MLP neurons of a small language model. Each row is named by its layer, matrix (up: input weights) and neuron, and shows model dimensions 0-127. Each number is 500 + 25 x the weight over its row's rms, rounded and kept within 0 to 999. Numbers have three digits each.
A block is one neuron, or neurons of one layer that tend to fire together. After each block is what it responds to, as a language model described it from the Wikipedia text at the highest values.

L10.up433:523459498537517528466460436519508485481490533462496528508487517517471468504495502521476467485512496478537497473475466502504529497482488547494490507469558513526520502520496487487525470492538499507470501510566559507514492492510500516456489525460530552442519518540491502472500486502506501520483498540505486526490533511490516487448488544515522495505516525521497482505502527520498477501489
L10.up1297:476505457560478535481511507460498473530517525484460478530516513543538505542516465526505469507510500482517515501473466538506542502484482511491511486474471489508484450458520507495510528511490496484478519511537490519515518478479507535504489505481533548485488532488550463476528534531437524486514530527508525474514485513471515514472511520544489512516531554540554487501490524500516492507512
Responds to: Unit words and suffixes right after a number, such as m, cm, years, ordinal th/rd; also by after directed or produced.

L4.up57:508493501539529484448538486508524484487511461493492501508492484484509501485496462503519502445519512447505489460553463489521498486510463489473474530493519527500473530513492506478514479505486491465488476457505500513522487493476490476519489476487523500456517506508472466486495506520515481484548504489499493499479486518467523520496511460524481482483443514522535480461505461537485491512506
L4.up251:520471473527514503514474530500503515523506468487467519502480499537458499505473487509516476541499537467533520463488468524440484512490472501521479453536519532494472530508508533522483519505528529477485476496495505476485538519506528477454478490470492500443498479526548477477495502500489489520539520473508542524529502515508493490466553441537512515516468502545504491507551510524532462505527
L4.up389:505460480549496501455495500441508518509495492480497529495500476529458491489479502477516542437484511505474498496516543448495490504521508475505513491526493508532484528538482500520513471510488508494543517515520483472525485505515474491482487525494467459472502505555531528480480508499495525476512492452487538493491502538489506494529526476471513498524429516553500497476497471504496483516529
L4.up1161:499490517499498486520498515484474453517514507480491523484482499531550534506519508506466474503537511517414518528524531483527512528515534535513468474448499526559461525500479497498509515538493531473522483487501467463496526475492494515512499466500485478488507507536563504497500502495527520522490468432509535485473514518464501505482479500443517478519476539529550475484503484521494526493465
Responds to: Nouns and verbs about domestic or personal life in biographies and census text, such as household, died, married, life, plus assorted word fragments like quad, ile.

L2.up253:508517476542482499512482490516470515465502487488467494509497539486485509484491495510527536478539500498510476526517495531467504481492525544522532462522497432497495503477497543445525524460481514501539486465522522518484484500542473525491524524514520540497500525484479503461482493508499536493505428495505496551543475465516492487498487468500532489550473494474500490518499552473503442501502
L2.up398:494499466475534506503513479556540481516500506448484485487485492524491582549530521535497482501481501480483500515471486496537517452516508465494507535529496513507541495523490512501497457497534464498468481473537489495474503473509535517487494489434521492521468507481470483466495508524479508565524488537438480497476491517508488513503496490526504465537550501508482527516502496520473513519528
L2.up813:489509483511524528517492527491435480510474501488471534477508471509501544513525525498504519479481566467487450518532530510489479471487514493457455450508544509514551482501522527515449518547539492491507480472495512500491528517531492502463500487523506526502476518512437487492523507485491505512489547498487458478520498485488530489552493446501573532474477513512499508473524529503559511492525
L2.up1003:512510504518485490448493488511537487488530476515480519505510459501541515504529494499497533490446488528474472492523506485481495523464538490497500475539547495527506570516516528520508496502512505500509502500501511464511488495526506444503526447483463501492528496476511491500519465497474483465539498454480467530488515461509494476526548450494496485493483468537513510478501512485524514521498
L2.up1057:504498453514519501497499477509498517524504493496496550536519497508524524559515490492524489520511504484476472485482508472497479558505486463432525503443474548492509464529494563497520484499508494450441461500574498508474520504507513485488516534521502475499466495506497508487506466543499498499528490525544490504507483461504520494520495527526537488518485473515488496510559490489561504481524
L2.up1179:510461483530532495512534454543541466548511521522458523486509536523549480498566497525508470508468553494522510480513459490463489481494525462514477491509510550510530515530517513495535547528533480487473482510531497497489503527514488496509508529476514495489513512504487495490538498536542489534551510503457477485495473451509500502509499417493484426502438534516482496498521488501509512493519
L2.up1367:471487499508503510514512510493507471495557514526482467482504506494537543483555465505490460496463539513515486532488491459435505540450473500545544509493494519509525526516520523515496493506546508518479464513582465515494518528515545510486495474500505499500513506511442503502504545497492503488526484448470521452491545485523534507485469520532472501508500520468464478511472485503498518455486
L2.up1458:472463499495501470434538479497537492446532475499505531528488516507484498486472542478513481536542566508491514481524484490471501518550501480520480485496531512546490510533457527472513512500539523473519479453498498517513501513509476477484513511525490492519506497546482507463481485531518538539497491467499436533503540458497470504513509507497546479472519518539549529517509482477540483463509
Responds to: Opening pieces of words split into several tokens, often after "the" or in tables and lists, such as ext(reme), mod(els), Ven(ue), post(ponement).

L4.up226:475489483540518517477493551491491542512482553478481536511497512519528533512456475521513526505509511485542521525496562509473492495496473458477505496458520506508507460474512491546477484477474493514490478471511479548492524469519532512447467477443490508502470515507538519499498496511476520501510490548476462545520505484479486467494466493518554513526508455510521542485498535461553482491533
L4.up343:509466504508506504475460515495496483462510516502530517521433529491499500489526472503540526536500506497503521504504493453475473474563489465514507532450491521504526458541516517500525468504533486491444473512513520503519508529439495494483483489498508520422451494490523492538526468526500528520501496495485460528460471502497523466482541501502580523505519515494512495470513490484537507525559
L4.up1280:531512469502535501515537510515473509496512507483505553522469521482515530520502515504513475511539511488497510483483500504529494468515508531469494512493523529484491496499507518533481514473494475491471520430487504537532515479531538478495480437477528515493464504476452542546512545532464542529482529518492464496501553479477480500503473515545492501531533468512467539528500516482474499455540
L4.up1470:491483500508496547508512477488536486504489544471499522520505536543477494433474495471521525512505501517458511518498495512507515485532487517497507507481520490515509485526548515482474480491512475468498483460508511524473531454494474540494476510497505516469456538539516562527512573535524520517503548528486497499494524490477519493483499496508546484506547478472500558464489516473529490493513
Responds to: Opening == heading markers after a paragraph (== History ==, ==Legacy==, ==See also==), plus paragraph-final periods with breaks and table-row-initial pipes.

L4.up42:525484495542457524519558514504481484520494477465494533492512508567493521485484512502490506501538552463464495505461489464518486475507495527494526479465484546544514451534496464518487484515463484481482487537521483503496506497538511520466459497471507509495484538514475488509553481502509515492476470450491494517475487497473464455482489457516498499548495527502467482509511509486530468479506
L4.up94:547505482500473486489527510538494484519480517457502468502478511550539481503490481493491442555516538439543555509513502484510459494490442520512478504488506518526453504480480500525481491528559524542482471506493488497487510498483527526509419482493516534477532547522537509481502525499511501489494448518545502502499519536485520477503539506499548510506490511508470503476524533507508496489514
L4.up414:496471500568502510483482465478494481469497498454524526473448520511495492500500482510540478571542495489523527477477490524514472482520498468488508499495507466519474470496533506494515429513506505485508479506490484517537546524481536543510496493507517453429472498501500520477520541523535491513481460489529502516501505522496520447463499488523508478541478544494516484517501486519487490487544
L4.up1124:542459459510492512551567522456502486497497497490512524512445472539511508473510504528542454520547488489506543531506477518529535496514521497506492468487499526554465473485505513507510449517566515479496490487480457517495542456479509539496458462518528507468524549485468507455500492523483510476522458495528481527517474507464514433476497496544503473511511555484482477536543510502517528490530
Responds to: Tokens right after a completed subject or value: verbs after subject nouns (has, is, have), table row-ending pipes, section == and units (cm, °).

L10.up307:510480513510509495564497513502510520490514507474539496515487511509481475506527476505488549493551528484537511498510548490483473499519499442454520508489491509543471517512509509462503484473474516505521511491456548463467527490442478511509468438494527454495455516518534532506518515505545477472499519501531519524469500524454493519429507475507448517497513489464541537491536493503517497500456
L10.up1533:483482485514497515520497492530556486512498520503495502512498534505521484479533451511504501496531549513528552488493535516493446487500480448503471545481494541523469474499541531503442522527463469468479507471484548509471506507490484468496446496471511477515495511493522509486509500515536477496518517523522513537506480504504486467512531477537480489495507466509532509515526508483494473498495
Responds to: Opening pieces of a finite verb right after its subject (noun, name, pronoun, who), before endings like -ed/-s: prov(ides), sugg(ested), foc(used).

L2.up16:512527506471477496465513498458504502512490542442557506498504504498471537452502477483442513515532520477491533491493500507499487488472470534490488572447516507498470492503543484498496481494463493497484480485506509487529485486501478511528494545510485503488507504497510518546473530455456552569461484486539556472497530484466502503477504522465513472480519524480477546467441480496515527487476
L2.up417:515479503497496454466467495470536483522540483496530523454394511474524500542492514476507484480489477440546531482495480493519473493475540479498481515503505534497520508513518503508574477491511512503487520449500532486549564519477499500472487516500489477488500482480466503489510501512484448497501493475493497502507519501481478507492451518505469517505521512511455509510512482521460511458496
L2.up582:485523498480494512460482469512517509523514501479534514579478489499475483509468482498509485533532469513463568561451499495502495448491534513485500526489519464499483481500571525480477468492502463495518493487509489509541484481503442508495475525456478537484497495512502492479487484494503522488509446506512476497538513489494513495480513509501528479531519537497489533497478484481562464443517
L2.up587:507455478502500499456519521459512519502535467486466485554509522496510540493492506491438513469537508475527508509473503506471495468500497489527520504499492527452503502519516527481459467492483540517506523516500478479512527486490458502500494530435495508526474494511493530442494509510488486498518444484488496496519503487482457481495524569494508507527465534493483533494513504482479481462505
L2.up666:465517469516485507486460500484463514481464507483504523512500532530462461451500458464486526471556511479492500516505525495484501462474495518554505558518485530478503463491496477472473472496438494489486498538549525528465479526479474489498497496492522517460502493508471434478504476519464530519472495520535512480538492551530526470485507481509519498503482518512483487496444526490532516513488
L2.up1059:494485521536454521509468451503530544500468507488519526524512487516481543472457472494501478464523510509475477491491524521491490472496479484485531483446480442454501457512547521487505484455489514507476502486546507500512476494445473508493502538455496534498477521485477502462474497492507541494496530572478539459530492496524495486489554529443527482482490543497493494493479490507516500509502
L2.up1200:488457522455560477540528441473496495495535481475534519527438506480523532517481522541457452496495523500513534480512526505515481513499545468480504519458460533483476497512519492510529474456473511498500446480488507545499544537506480492479506453499459480500495492488466507486535475507513483515487494495474563515534501513489470484483486483466451452487504534512523473504513506521493495469517
L2.up1376:542464498483506504514488534544528521489503491497532548515522542512502544466508448504539480526502514527474494487525506527510477496503501535505497464483469461495490516517507485534503487458524518538485502474500505518487490465480479540517465493473493524486500492495492524471475519489524524508476513471495496487508446534510510498454530506510546475506559486535537501508496481488527489463513
Responds to: Mainly the noun "birth" (give birth, date of birth, birth record), plus family and home words like her, son, father, married, household.

L10.up318:513511492490486512512480487457498478483465480498531517493505486503487537484513502495479517519520499477524540508446505507510517522504500466491543512475485483524485522558558531475497454538513499517457508478536511513495520521476522497480456465455469530484468500471499501501479472484506519496508496510545501504452521530512479483476491514483477511488503468479477484507492531514535475480453
L10.up931:458496481515541530506505487500493518494468525487543478531524510483517449510509491539517482515528480479509496482508460487532505494514513530524499485497504529523462525563490496501477402530518479493484473485527485502531492463497519553486504456457558505467535506509470514502509478492486518508519448486488496484498548529473496481507426514519495458514532505462502502459484462503461487488509
Responds to: Word stems awaiting a suffix, mostly of fields, professions or media, such as econom(ic), journal(ists), academ(ic), cinem(atography); also whole words like music.

L2.up169:494482504541520503503467537510444546511479506491479533523501495494479459498495503491525518498482544501490511504460502501499467518526515529502529456515531472514540497490501487523513500520471520488478476446459498478494483489490477469516508459499513488532540516503521490478513494497503541484499484510511459502550529518519525493502504503463526502511553452487483497482515539541473452497473
L2.up580:493497488509488500492469485509511466536534493461506511485423510494507495487485482502458498505541520498499520498494471488569489466505502480513545504487538530491511483469497528534473473509442544507488484476521504507525546484490513477465529464483509470391508491502554488472541532515503533497490494460498494482527558496502451468504469489453520520512507504516476539480493475548440510423486
L2.up616:497494450501464504457486515498509482501466495533493484522495503507559466429517526525537492533556474507506523469494529549498476463505520517484507504529481509512536457537562492530482492487508465509478499490549510502517492465459490495521492508499499518490486499481518492485495526525500533495499504515482550460510484497497494509478510544484530495516508532530533525508515466513526508474431
L2.up883:543517507505496471511485480505543494501553517508564476491511451488472520514483552503466469484466517532505515469546478471520480503476510473511520484477524495488524512502524568517491506461505474519498502481507473506507528518532475470480524497492485491500516481499485487466507515494489479490496522495498505515546528490498450521519505507501537497487524490521495504504517496532469524454501
L2.up1134:489518503513528493506478462493476478482459520488495482522500549490517475467506507465497480479550474504496530485480496526485530485496478506525536551490497494480449487462492500519437501478498516529495501487526491509470499524478477517478505481495472458496509500522502485512503464546531494490518496476530472495502496505503513500513540515497497499494535534528489457513466500459534478504513
L2.up1164:493491488512519487515502516498499474522541514489542495495496491507477474491462490518477562472462542526469525480444530503509468484509540485476461532508491560453514476510511485501503483493502496509527454498529484518508498489493472490548471464497478434502452493522491521472520536507525498522517495499520469487476467485499506506432527541476481504524537491512547481470467475479472559485504
L2.up1330:511510490495463510489486503472453481494503499539570514485500483496499473451498500470501504479462549490470516494516498467501499548494492474495478539496517514515483509490457533489472511489518510487511489492562461511485455426497476478493474529493477512502413504485497536488461496554520484547521508514494469575505489513523507516536507510523492507490508496542536459500502512504523487498521
L2.up1447:535521504447501523455504464507513483512515510485510489518482473509467540502459525484458474496526539516499523489473480512507507514506533495514487484522534482453526513559456536461528507458555507505492494478543498523492495498475455474473529476503527505516483497492511539479468499476493522541478539481523515509501536523506510496498484522479515513480510525474538488478499521536491510477522
Responds to: Word-initial pieces or short stems that take a predictable ending, like old(er), hous(es/ing), earn(ed), neigh(borhood); also nouns after the/his such as contract, show, fund, career.

L10.up90:476467492571468457476470460530527516501469515501516487496482499482494482466478499463539477560499522497469501497491496506504518477521517483469503546444503521490516520482503494504499498512498477476492472508542521491545521537509567484522494480469487458438500482515509484504498538497499513555540510442487447534481500509521514485468524500473507482512502461536519469501441499467507475513505
L10.up1006:465500529538498502447519457502529491522464500482482520502510568515540473498487523492513505514527515533539513491502525493509498498531489500519464538457483471482517527475506485480523523531491499511474471487494501474522498533499511499526466478521502507499432501510557499537528545533506490502511551502478473514491443471497515501460539520504483504509493497482510485513524511463504512525481
Responds to: Sentence-ending periods (often followed by a paragraph break) across varied articles, plus the leading pipe that opens a new table row, like "years." and "|\n|".

L4.up434:494526499536545498511515499495485481464501542487504511482508529529479537482473496525520515484500515504505472517520514518434486488476520528511494464504489497492515491430504531511521519507517515526516474496500528482488506503464531500455515585528506502534508548473511526505489463483504511483541493527501492498477474507506524486477522495475532457499504475507476484496492490485556511519528
L4.up647:480463446500526485514510506514494508516494499485461532485504478497519499477472504515475455476454517540474530484528485487462540465512511455512522492537517544467481489444475473519552536494479525508457500490504515512500529495507497504490498517521465528520481557509473501496475460516507522444500486466478504544494505534505497510497498514478484518519498529467485480507521524512556492500550
L4.up739:472457479517495515537458521455468484522533506516491520440498505509503494483500445531494493502488480502486543515481550498460500472502483488512538527535495456497469484527476478504501517482477504499491491514450486548539547447493486515516485517515457510508525518528534534501473477474476532486499539517536521506483507520494490493478561514497497521503484524515501520505489471549515475531550
L4.up983:539483487527480526535497516486492503544475501514496563519494508501494479491494452511496481523475466497481516518476453503504482481463495453506509483536509529501511440457457507556506533495526535534458508487459530484497520511483493531447488509491490520530523535505514518504495454467500497467518482512466494501495500473477500472502454521483468523470516501487479519494530474520530498485525
Responds to: Word-start fragments in sports writing and stats tables, mostly footballer careers, e.g. sc(oring), lo(an), ass(ists), stat(istics), and "not" in "Did not play".

L4.up382:510498481493486525525493521478535459584508525508508548487471471522498474452495429500531482550489525484527518484453465521507475504494512447498513527509503512524486437468497493521473495506517505506481506479524491511486552515454518508504485540473503504526488505490511503515508451492514547512492456462506473497468520499499550494476453527493500523528478518514429530522504488500497498530483
L4.up674:494494500515540533489505477517484465478490489499524479489489483513542471476485486486536488557503494503551525510431508476483511551523508514487507514473534507540509466472510474521533496469524524465495473519481497529498525452472505533523482508534535492497518517485476480563447454529497494516501458431516489470556502508491478500515456533491503527498495493518461533507504521503465506518467
L4.up801:484478517521491557504529514481495499514529534491508471505513488515537485502489452547486499476454490481528498498469537509490509519515569470556459508509498533507508488494484461511480500515500555533511528502493527551499516481497494546449469499497477516481525495470534500509472459531473497539516488506516523511481529450496496508457504513470507543495473507521490494477469519460497484485518
L4.up1497:492488477518509514479513542486452494477508504477492498527493537505477493502512458537524534523471494471502513528513479530504494495492498480525513500497530564510484468508484502464505541489508544566524480478507525502504536467501508527492507516476469518494519511492539525498489547466489515504508497474509520579461518460499440487476460491476504513484446532528540504474492478449530497455614
Responds to: Word pieces or name words in tables and sports/biography text whose continuation is fixed, e.g. reb(ounds), Portug(uesa), Fighting Irish, Major(ity).

L4.up1139:493496497479524521499498516522511481536513521478490560516501494517525501499540481503479478463511568470469485483523503499450526466482467498480503473517513547519482461491523518497431504539474522492529519471511486499509464499496489498425491524517492434520490543452580512508486522525487494463471489482484509514513505468508498465514461462512484490499442460554487528514505473526481523493516
L4.up1341:513503528533454534498494524539541515514495474480491585489508539515460530503516498455476510495479534494485490478484479516446479526473501483500524494518493516486513447472509502491487512519522517454536500481506530510476535504507500507460477494503532473496506512485506508453535490490505517498474525455457525479495523506520576461469516489508507483502508498504515523487491471511541462492493
L4.up1365:493532491514490537480465515493500484484493486503508525515505496510492513474568476521534506495522509489510481470465487472443540515485464457496483523570509529481494472510532522487555472567523469492520501479508560507492461516490528479482503520512527500521484540501513518495469496491495483495549492508530528508493494534492553499472460462540470504515470513483541489497532514460505473512464
L4.up1462:504473464516527553488469479518509523493484470506497520514521527524507524522473471479532492497497549503534478490493477488499491510480506472483519473501522524528515471478507543551524487539484492470499490457508505496471522465504480508475504503512514488511510539529532514436534523519455513503524506458567472554510524478464497493466492472548532482493479488530460472490517509496514507520479
Responds to: First subword piece of a word beginning a new phrase in geography and place articles, such as res(iding), hous(ing), jud(ge), ren(amed), fac(ade).

L2.up137:484451467487494514447511507498525506531458459480477492519501492529525493511547479520531543516490494486515502531532471473490483487478500513531486525519492536490492510489501512434482507551533494511488481500486533490539500497471567527494473493486493523491485579482527503509497506507497500523494535506505506490501477545431524487490537493528542492530504482525511531474508526452539494497475
L2.up201:496478543515491527459533512531473492526502540488495575500520484563482502536493484513524531553563537524486506514486473474460512516533480481467504492484526542493509456523511520464523510488505492485524505438486468560485498463528519529459483491472475490483481559500510518519538514530504534518483521476518470541489545519463498505504499449546552512528529499519506492476519490474494538490513
L2.up239:462489470501544521528546546476527481526465501467445491544484512528547503503521491502492518529503494478481490548477490476522487432516540498517463497514473531498506445499481438503477518498516531529447512491503495501510471518484502517458491478496519508503494523490508515495534485480486549520492521501495495542487480506459507455508480525523513532498504489484489507477511547489531521479499
L2.up534:494499499479513502470504510504458445488491509490490544481504545511512501460518468518512521560566494496467507499451522450450517471555476502478452502499459504516453480476500483475501494504434523518519485487493508511477495510476522490479470523487490501503507506515555513566543543491525526535489505458501517442497473511482506505499531532506521508507498480539559490484462468514577527526525
L2.up838:482491477524494536464498513536477498509477474477493554532511543519518471519507503484538565524529514478504496526469483446497477497508455505486502496483467544504506489484504521473477507502538520488502476473498502517494509453508537541458467520528498528492490531500509526533529505491484521508498506464507505523497526513457533459525477493536489502561473483517479490513525501463560499479515
L2.up888:483492525504462481522534496478465509523495525458478525462481517485527496550504500497492529514536511501427543477520478512480503528486556547496473440514526501528456508438493507478542530529530483448493474478467536467475496430504518515489476497510525487514483558537528467466522536533507503470478491493497549483505497486484545469526507473509534506543533508520518509480495485464508499500503
L2.up1309:474455514514476516507513528486485531519504466474473484509495510518529514479519482492517540493507488503499483543433501498487497541533510508468526481496443521474476487474461503481442516499514503452496501499512522485477488496512524541485482514511489509519456520504568509499547481499506534493470514472474507514515522475491509480478472468527502501506508450443493526505478537498533531511498
L2.up1496:449472487498498501461547488543500506496512517479506522489504564514509484498514521488538497532585511494486481542514515477482517533490474570437454449487488531495498481472492512497504529528512477447466475468453522510501479449516514532483495493493508505465468522501495506524526565521505505534490507480515475527534504483487521501526505470508543480512508505474482477482536541472558512515480
Responds to: Opening == or === markers at the start of a new section heading after a paragraph break (==Plot==, ===Preliminary round===), plus weaker year prefixes like 199, 201 in dates and list items.

L10.up197:522523500500516511489460489487479440475514508510518487457456524484513475505495493467534499539493493513497545504491500486535533504498510498494494501558543516512472483504467466486505503560511443492497471472506485527518519499503505523485465462473549497542489538491517482522520522497509466519500452485523539479534517510476485497507484468530496519523476506486492527504454532487489459478509
L10.up1525:532531502499499556507486503510489460465518508482532501493484489498505474526495510499528493516515479476507520502493493471507496478493520526481490509511536487498469479463498518471503478531475503537519529478488469514479502504520521544458497511475517492488521504489533475493471502558469474494501481470462510496531463494469480521491509495502532482516492493539511539495499438482478491446482
Responds to: First subword piece of a longer word split into several tokens, often a noun or name after of/the, such as stat(utes), comp(arisons), Sal(ou).

L2.up76:534450498449498502496487490502487430514492560497536491514506539513491478445502488487516518515491507525511549520465475482511499517519537503510530518511506456489480454478508483493499518506510494546523526491522522475505529523500497482495473520486456495498512493509483524537525533497513521495504474448482471481476508477488480500544565520485556504481483489496474446477522491478504528480453
L2.up389:517516501481515503501520469472497457482499460481523534510450515526503509518501487556472516490470494495499494485486503515521510496466536502514501501491497491516522514479503491553479477514491499519460528507517519561499555502480491555430451540445507516514510540480546462514500484470496521536491477485548537501502502489418469502508471508473482480478484498512474548504488492487480506423479
L2.up462:479500522451472473557509510476488489491463512517552511481507493482490483476471494483475471480466522479512495485522488471511489450503538523493537509532513496490494536492497493507471477514466526520511487540488497471488514509491501454491488495491525477529488499526502499548540523489509500515476518468507504505490557494500508510554500472503485463488486449482461510504498511479469528493447
L2.up918:468515525473456509474545522495503477513507533531501517491514508520512505481485502532534525472541487440496467482505544482492474581507529511482532516554512485484512494474486502444491534528475504481486476491502491500537515515471529541475476530502477512518511507476513497515533522464500518506530467451517531482529497522480519507479516503499498489531466482473489504491493523473484563525464
L2.up1030:505474482500479505517537543508449483526524502514512487524502458460526523506510489504506478487486510516454491504476489494488459439496490444532546564524518493503442521489493507504523474481485506518477547465512508519483499519456475569521525472514510478507512524532478513508501516500482512502465458484470489457485514460457519499468512485499517485503519526500475524493511508528527497497511
L2.up1248:460521523493490479525493539442483491498494503505493489494483499487508497462496525496487473511475502504476510489457548552421520494513540509499505518515499501539470472516590501515510521500447494460475497493497533519525509505452498496524489528507461477500557506480527484533481474454510514501447511517503525489512510468461479511541534454507534468526538464491514528498504505474507541495511
L2.up1301:502508499494456477478550485466438476519487518482498536504472488467521522498498516505503530497522502493459526524497497512477459491549591540523502478512479486510518481459487499497470500513483497524532506474500542534478500475554494519468512506512488499515517545493506489497495537496485509526457440478529507520476513479428470490527511477520484494514533457494460550501479515456495486484489
L2.up1307:498468523496471456520489461498508510480518492465533517528447496491538519469463510516473480510497497489485489524496456528491492466502502471522464518442498507510506519499529477499512500466496537496477502511492488497527504489485482542480519471538543498449494507546520515507526476477517500499535475447523482509525497519464454490516490505476506457496524516483523492495451463523498495485467
Responds to: The opening token of a proper name or word that may continue, mostly first names in cast, credit and roster lists (Alex, Jer, Jon), sometimes other words (San, Hot).

L2.up93:507536514461465508493520469464511561530499499452505534474505516518536520492484502486492489532513481504436510468519499487480502487512506527512428508488493468487513480516496482452529492539464517469507474489499544503490500486506459497496483519474505520493521483465486509460511516510544488504487493543481526480504481514489532471495532488479451536508483500514496532469463487502456442539477
L2.up694:519509507527512521515520518513466487514493522485474534505497504550527483476489494521520504538485487481473495488450494524448435475561546507514503515491497526528460448519520491539535489522509472450474498461552539506522516459478520502429470508490493471489503520493555536535511535512524525492473450501471505493494485498468491482495498522508469523503482516526494516531414471510525501461524
L2.up920:472460503532492498501500500544528505504505487474492507481488518550529533466497508500491520537512496505532475540475520502476495511515513500483465465518473496527490468446523494497493512537510520481510490468501476497497507495482525521474445491483483480477518543491563509530533495485497540487482480495493491539480499491416553476479483505544511509540496477474509499497494513484495513482513
L2.up1040:475483491514483511467492467486490500499482492464508518504489522515524475468515488476531520515516506487496517533508513500472488458554510474507520513472511463556481476498507530455514485527519484501475473498501537514509519502508488511483459500496511467460494520569513525507542545531525508519492486513549508511515505520492533456476532485499534490541536521504532501505492500507549474498500
L2.up1202:499486512503497542500510499474522506521426500494449497528492533516505443477498481509507515533489487507483494480479502481457480453522483506506477514485445474508469484473482479483513494513532496482501467465508507520504525485492510537465464492505483484483507524507525521522509503484514548523497487537511497519497499470475525462527474541535483524517531495479488505489493511488505510533537
L2.up1375:484497466528508503488515505498488530530486506476474501511504522528508477466525475496540520541511490494487519551495485506501488472535464502503473473496481487541494502505512485508502468522501480478469488489494476516498527479489501498453475497511485486511497534507517503528543525525512537518472472522511494517485494516474535432475507473520482513535491495458505507486482515468531460513511
L2.up1411:486494492481497535503494522471504513551429484474490530514492498500519458488495505511527546539551466489516511524480488523504491471542528514510440511516453486534482448489512462493489512504534510489496496473499508504505519493476464535458473468513506498510521517506513516513536484514517533549469499561501511505476504506479521443496506499492489517527514529479499522494465517510510467515535
L2.up1515:462497479564504542472485466471507511527468514533455507502492520522512487476493460507508509524526510491488514495472482496414484493539477510491447502490476517529487490504506500481455493534490482502490495479503514510493515475468493500472489453542493482495491508501566525566514505484501544514486501532543524502500483508485520467474477521517489503518507525510527486497464490489556484500488
Responds to: Diffuse, mostly tokens completing a word (whe-ther, Phys-ical, languor-ous, improv-ement) or mid-sentence function words (her, also, as, his); no clear shared context.

L10.up552:509494500473518533533487518465486509447442504507486508495495504527500492484514430505504511516549492489483510512516540490481500508545498520478452511499487525516454456487444462460483506489490503475519490461486552516500529477502467499500462527521523490497517552508495470491459474492534538512461473480498474495497449518470514499498521520475497521526511480502498533500471487495492484532518
L10.up1518:499480499472510513502485522464493513497454498522446506486484505523476503481526439504495499511513505491493498508517555494481483487496515534473490518518431509504475485504486460491500519513492508463491488456492513524452490480513491498507475511490510492505496515490514465512465489477514504532460481494502491469473458473496516509501492548493479510520507517490476510486469491500511496537484
Responds to: Opening pieces of multi-token words, mostly inside proper names and titles, such as San Franc(isco), Santa Bar(bara), Philipp(ines), often right after a comma or "the".

L4.up230:474481478516517549511518506487508444490515461510504545495484487512485506468513503548483471549480495479457551484470490499539467483521529460519515558503533513489499471522505511500505489531499522474497494464456499516527540540447499538490484506496489500484501508455560551496483503525477508508453518499522525491456502531505473456470477547497481463556525515485512522479524465481496548462487
L4.up425:525496452477486503498500492481494448495506514497520511503468521501491540472491497491494478520492483480473564523493468455551477490483461507468504477486494569540523492474487507503486500500547535515421478497530532516479508491445558507492471514532461508521524509507515493493472496498474518498512497491524516540479531529504504471475492509505503506543506501501462505533507466547508458502534
L4.up615:492506455506504492518511504475476506510535498503480511476479539529521522470499477480473483500490497497508491500524503506484458491529553489485496501492509495524517505460450528570434494465500518499493514497545543523521548471481510502456516499492475517472493503497585480489501498511500497488483489466505459502504512496466518487499491563499508513512514496492449497504472447502499522489484
L4.up1098:499484509508550492520507510483491460474510508484521524484485533535478517538505484487521466519522479472502511490463458515499477473493508485532510517442514517496531509526517510539521485521491518509447474481468530532533544547447492575425496490502534508482483549464532495538525565515490501494494520492498509484491501523501482476511451531503490459508501528466507488435523470518461512484498
Responds to: Fires on standard Wikipedia-biography cues: career verbs after a subject (played, died, directed), section-heading words (Discography, Certifications, Career statistics), and table headers like Pld.

L2.up194:485409522524490496490483552527519503505490520491500507512514473504526543513487480496546513492486509478471501529482481511510503520500504482505501569550502486484490490475481552484527503519508495479461501499535477464502466514457486504498483492524453493499451498512518478554512480477527515483486504501541503528502419516494538498515538494547530506540483549500496497535529533477520464489489
L2.up278:525495490531488465477490525502510509532483536520440469518488462533541540515525496500454494481485534525479513525496506497463505444499480450533562495521486527510501493435476482488533502528523487472430499475533446498541534500464509550509490478504506501505461524480508465518495543485520532501497544486477508493534517537496508501509495505502498493519539541483500495520517520496478522479472
L2.up548:481502505522513508467463498513480521496495504474475507505471480517540519461498486478514503519466483508481541528476471495514523476500490478510496535494521573507536516457435500469538500514524479524470484497512513505506500477482505474487452498490556503511515508496490514550471494481486528504488502517495558533516462523493524511525491501567468458510525520447459479498534494498484526472476
L2.up981:480516491500498503529518535515460539511519528482492475495474513500487466485470495493491521503449474514503514528472588507529518442487566507498532493545536531510526499513468452422526471507515498481490466491523492493516499488506491480513488463508487505535508520470489512505464508501539493479502515534515555513454519516522454489510477504510471478518513478498502553505520527485472536492447
L2.up1028:528501445498503487437504564508490510548480508500515479476510493507488520527529484505487490513489519527512488472452516512516475521504522452524544508483562475503486476449497515474504497483508522477424468471528507507508489515491536486497518456522488494466519500499554516470513517530528522452529493492460523530547534525515528510469510521487505498500493487493500503507545494528470516489481
L2.up1084:488406482535477486483502489477486512489485541498442504495507494488491466470478521512504526531489502500510557537502510486485492466519526533453505514520530505457526454464516429434492507538519472507448557506499481505493492505488512552522492503490476491481504503533515479508477495508535496473541520520490490539469487521490460503454479531468502521488533528477485495529499500529556470484536
L2.up1407:497446504522486481499462501517509507515474501475532514553483472504500466510501544538511542510522457502522527532529515503428487473502515524449505495496510505481519494506457487478498508524493496519483514533490470482449495502497460507507500529497502501521441510509493504477469493555514507510522463475529479572489517464503479504487491491518545499506503463483487508502504550498509582477470
L2.up1427:540500473493515489467517464473496516481545453474467487495483485500518541501540500513496510525558496497524535527518561481518502488488518499505492529509515495548518494458503486433504517498471514472476533516548522484524485537464511513544472444516508499498485519541513460532478512487543508493530494491492527497470537499493516500490480502483471433549473532476479536468545499489510504518482
Responds to: Partial word pieces at the start or middle of a longer word whose suffix is still to come, such as Loc(al), equ(aliser), leg(islature), incor-por(ated); also "season".

L10.up1137:503470461503493500518488501516480501543479481485484502469493545514544484477520496523502456520523516457488503515479498550481456472540493498540524536509489499532474458466539479528485524524509466502420464506531525518503500487513538504472464457511478552469459496484508483527517533491478483492490479506469508513491496506498450509490496503450540480517503521505464471554532526526487503503490
L10.up1441:449500516513480497474498471479513463481490453493503522538507509503486515512493518512488521503545513451526494499493503440531452490521509451496509491465491523509521484478500515495494485492462497549504537516520525503541492490503520498495490474509465494450471474515523495515521509480481494525502519499506454507462496494463484508497538531471495545502515439480519484493486526471526509537467
Responds to: Sentence-final periods, especially ones carrying a paragraph break, plus the next section-heading == or === marker or a new table-row pipe.